Weights of a small transformer language model: vocabulary 12121.
MLP neurons of a small language model. Each row is named by its layer, matrix (down: output weights) and neuron, and shows model dimensions 208-399. Each number is 128 + 24 x the weight over its row's rms, rounded and kept within 0 to 255. Numbers have three digits each. A neuron's up and down rows have the sign that makes its largest values positive.
After each neuron's rows, "raises" lists the tokens whose logits its output raises most directly, leaving later layers aside.

L9.down944:158083083125109149142102119107114161135112142140156103113107113154160107126114090084105121134143080069110150131117102108131128117106064107176151162157133099164089149163145121130088124132160123110135121140110133160158113121108166173132121119093107160091132117126112127123118117144171098133126100158121149106102115074144105139146134150120143130108106110101145140131141086087138160138072113161117081135147105141121113096140140116147119132166150104093131137080132174126068120065099125151146115142096145127077115122110097126118091116115136124136149121095116154098150122116150159060
raises: "', ", "pen", "' ", "'", "left "

L2.down436:099159140086115106132118088122128115152140159140132073145118145157104084129113104167120140103129109178102142108120120136133126121136145092114152104117143140107117142113132156112173127200105125102178084149100123144096114091152086101105143136143118150153119136136130082151124138111124113084149140091139136134124105098145104110153138119150173120117158111135106146156164102135127139162117126074126172133094100143134127129113129131160065122121097111142124133139098153083117109114116151099186097123115142164130096125180130096109139140128115116161129116140150088137123151141131119092
raises: "are ", "is ", "were ", "w", "was"

L13.down1132:090105159141141129140131152152106160167146135105150120151144156129103127146136167122123134135150119114102102090137090141112153096123112095173143133072147129113148107137067086102148105121162107128098146095114111155107135116129132156126134150072132115132125139146100068125132167111168116108094112140137085139131116160153088088154112117178091114133146125139141084131196120117140163111106187090114130137128126102153129135107149130146103146138100089129125145160145140130188133148091160175126123147153164133090112134143087107118155129179116160149087122068157089118115151130120130110
raises: "where ", "what ", "where", "wh", "one"

L13.down942:132120138063121119113166096142142106094153143105160112136142147137163094151107111115116137081131169146149116141146107132118147114177097114130121119145128110132099163113112095113122144080134153120160115170143140113138127132140110162122151091158155100140071156136156165122098117121162134166118142169117149136155115154117146072153101096139118112128113133097147123145117106152181103159125122145132103107148114119132107151163130129119092148117141143133118116148126100144114106138118129128121144113136126144097165136170124105139124122155141148147125100166135139103085123099128159137
raises: "ome ", "ome", "y", "is", "om"

L13.down851:150101088095127116090155114148165137121123122097132138181090144129150139127105112106090126097121145133170146097146134119109102136136144097117146112146109132150131132155131134126113084104130098136124152101149087137082117104148106152092145145111126049125095149131128144142107167174155093099119156140125085173117149123143184098110134116115092090125192083142136122076136127191101112148142104126130106111126148140131120115169128128130123132141159139079151153116136118119113132088115149146128079148109116157152116139183115165087133145183131134146116136159135098121137194122100134148
raises: "because ", "although ", "case ", "due ", "until "

L13.down869:147115109080107105119159130145144148116109117117080112161118124128131147103146135103101138118168117162144109162141124152124129120156131133129138105119123153126081102118144112133199096120089132127118120136108129111118100132134119120154102124128096127153138158091132130131139152156163140073187086100156098131108153121126179123111136104160103118111178113158125132098137099163113120144149130102156138172151103147138144125160152112120121135117103119078199109134127087093090087128165125106107148166120068169138112126157054129112092181116141101161090101128130098122108144145109122162
raises: "with ", "as ", "to ", "by ", "for "

L13.down1062:134153148167146095133137124133135093133098170143092167098129138133119123102093135104199103140170150094078121143114122097131148122113121158110123092119118189172161070095131115177165136142127087111114121099146131124107181122112140130157102114149136131105120111142113140112115142140151124139171171096189122114117129156085128150173115105091145100165131147136105119129120133123159125146150113131117140164143116105098123113125125144142146121162124102156168118165150069087146176115127110181153103100118139142115124124143143101143099149133112097089156126162099166146145142146140124126
raises: "action ", "adv", "demand ", "action", "support "

L10.down145:142109108099104129142122105160105108146144116154116177125115084140144158147184118137144117166099119133159124123134121125099128098134130180124126131120104155085168142107159129156143111143154145113169157089095113157143061117120118129132108135108126136128119097122139136169158068178148153068169114127170036149126153133157126152165128122118121103151115141095118156100105098179171143161125121166108116118143105154113146151082103135177114138107119120113112115074114138092114134095160169120123130140122137152158109130103120127112137125138123137127156195139116118117127158133126158114
raises: "include ", "are ", "have ", "were ", "such "